config.toml
n_layer = 8
d_model = 256
d_mlp = 256
norm_place = "peri"
norm_eps = 1e-05
tie_embeddings = true
grad_clip = 1.0
doc_mask = true
MLP neurons of a small language model. Each row is named by its layer, matrix (gate and up: input weights; down: output weights) and neuron, and shows model dimensions 96-191. Each number is 128 + 24 x the weight over its row's rms, rounded and kept within 0 to 255. Numbers have three digits each. A neuron's up and down rows have the sign that makes its largest values positive.
Before each neuron's rows, "fires on" lists the tokens most often at its 100 highest values on Wikipedia text that the model never trained on. A number after a token or word is its count.

fires on: " |" 60, " August" 5
L5.gate127:159121130105161178136153152169117143124137159142086156116114127167174159118111141123130125113144101162103132122142131132131124126132157149102139162105180107112129116149132110106130158167096100189147103136103105138119103110131122145111122140097116180129182176125139138117156162144154141074
L5.up127:135090145147123132164130130154109165138140113122136194127119096110145126137112094117114141106093112147126082164122129141128165157132093113131182162162168130141145113144094165116085102103099102145123144159170110102113115141108105150165137144154111137145133136089148122130116145094152119113
L5.down127:096145108106144108101117140068143080128121135131162075139099140095084101125150158124150113129129154099142145095126125114121126130129138156139060106159099168127146154098154110151172124116134143124156104117123142135147148119135150124119153160121103079107094100176093121168122101134123128177

fires on: " |" 74, " |\n" 19
L5.gate40:107109112152125173135113132116113110115155170130145131163117147128132085089087148171158173115123112126144102169126155134131065153103153131170164147163120121112143107133130144106089133074089180086116113147113114132163147116109158110145183148130133140123104148131162132093170117177110091120
L5.up40:106068124104138111135112108121157098079109158129100121144131181145090146123103105196155124145128108125131139176197118131110120115128125113143147109109161127141128155134132138120101152081150114154139123176117111154167167079119126112144155141164117154086152101121149112140180113154163123068
L5.down40:105090117074081101138171079118131120134095142087078110156118096132107135084088112102107110142126154111102104145130135086134136139155116159121122131107136140144104162145111115155112153108153135153143128149181115117155116111103125073145119122098161104127079120125140141117157131120104101165

fires on: " |" 84, "ar" 10
L5.gate20:111122155118134139113154159199119097120140105153100156131117120094133136141134105155060126148133144158142087114134137136081137126125120160162163170114183126117119129126167118125117097087106160142116109114102106133124113082095123143114152074138120100170112161149117175124114094155106161114
L5.up20:118157142079107137161185081138139123092156155154078092117110122094123133158091155159084119117143128162171100102143159164098117114110107153098136147121156133111139140146153151112134055122134110111159133129125132124106139144145167172142080113132163119131119135111086152111107109092139151150
L5.down20:100135116165096113113099110077105142167144130098124132171132104160110139125154103105157142146155117092098123145120121159178100136108131136130106111118076135109144157124094122177157127157178085096138143138132162124132105161106119125166138148106120129100132121121151088133124199090148087158

fires on: " exp" 20, " comm" 12, " sol" 5, " inc" 5, " ext" 4, " eff" 4
L5.gate38:145154118128079110129148119111130139149095123123159124126150133106129135162143087119122212119141095117131108144165149119176136159137139128114121097148127147124143120114162117115146127142102128143190090158109143147109099139127084122131099157152156124161096164145119083128152120129124097127
L5.up38:102122067125139152120160138088127168108093141113121135169110130088125129124100080139128179077114141107119108141146102170135098168142146151101136110164123091093136130099091127126140154165128141141118147149091092179118129149144116144145086169111098126085124150138178126129129116119127115136
L5.down38:105110171155144105124099099118108166146117125100128139160157113129109143141154103098121125096093117124109126133117108093146161112138152133131125122126117137103116090105121109122168164093118146105126156145130168131101133099095156111133169095110137150069126114107097168164099087127132141150

fires on: "en" 36, "'s" 22, "un" 9, " the" 9, "en's" 7
L5.gate229:123162114084139184135147093100138109116131144172122132145111177121114112140149165087125160151146103176151096104151128129159075103124106170113112143106144146096104100129101174137136153104090074116135126102105115147092142110136134110174146122131136160168116141124122119135130117081143142110
L5.up229:165177109089157099149126111114135126149197120179157157089153141160171110100113130133104116168145127148131129144122101120164179164098157140117168091137124059117121142099125138108127112102146139088113120127041100143131120144167091123162142150120083144143128117109125157109126157146138090096
L5.down229:118071163152059124129134154158119130129130102161104123105144126102117124144106119082146152114111142141090133110133166188096107150179145115147098138092146126142152109182142147116129127159140133116148125148145124135158126155125171144096096118156135132101108140146111138140149118124111130159

fires on: " J" 92
L5.gate245:130103126114153107128122132162096085105131151152096100138162129144154161107112115111105099157163125151146125131128131160106089109104133160106092107093154126217140086163112181105121119158131124091092136132127165136123109140108112113117115152115146145142110160127109136127124124154096146137
L5.up245:143125139101137122109134147136099132176100123128133088124139167161132128135113111136149134146182152159150114180148128144155118115105125151135135114118119104133148100130141192159179124141136137104074105145098128124081082150099111118136099148135137130176098116136082121135119151134098142149
L5.down245:130169122111138141155131135122117171158144122128129122107126159142099139152133144142141168110141140128143117119116156124150113128096169116154148151100146136076109169107122151138142115090082108128136104126103104150072138146141135138181110125100140094124103058123133132148170164132116114165

fires on: "C" 30, "E" 8, "ER" 6, "US" 5, " ITA" 4
L5.gate66:116144149065145148127111165131153097103109164124139120138108126121082103145160115130125131117114124165117129078155107109147131140077114092130158158122103129139143152149176159166114121110169130127100142136143143120149121127147146150165114125173125122143118129148162090121144156173149130152
L5.up66:116104139111146128117148131123151127165135122137113124164126096094156156127123124153163201125125101113120123086143114153148124110159164110131119137095167134135108067101114163125079119129106117125147154117137160117163117126152112117151125106124137111160109113154126150106140150100130116098
L5.down66:122109165135098138127145134133127121144170107133132147138120143130153113146128127111151132138120137104117133159086155112102124131136105134072110095134136159150143134152122108090146144138097125176163153122120096129133116107148129111078142146078128135100192132100102119135109152114109142119

fires on: " |" 100
L5.gate249:135098153141141150135145122155109142163126135139127122122115105129102093122132164134127147157107068145097145163107177126125143115171134196098138114120126110144134123092172108111143122097074127148141138167119106120113097111148118105131142128098075141122111138171124104163104125118129147103
L5.up249:112110115079132138130153101129140125102099109128146098114087149143071134116163130154123141152138143184140127125123088066112150130104125176104159121103150110131137106113077141092085153158107116157138104147166098143108158085159135125094129087132096112124138158126187142081088137100138129111
L5.down249:135136136172143094130111158126155137149102128119118116173135171126152108105114085120115119099127122123154150142128124130125115122139135207141108107144142172118150129167143121137130108115161118112108159127101122098146161164088121156143144147136157125136082125145095151131168131124121123156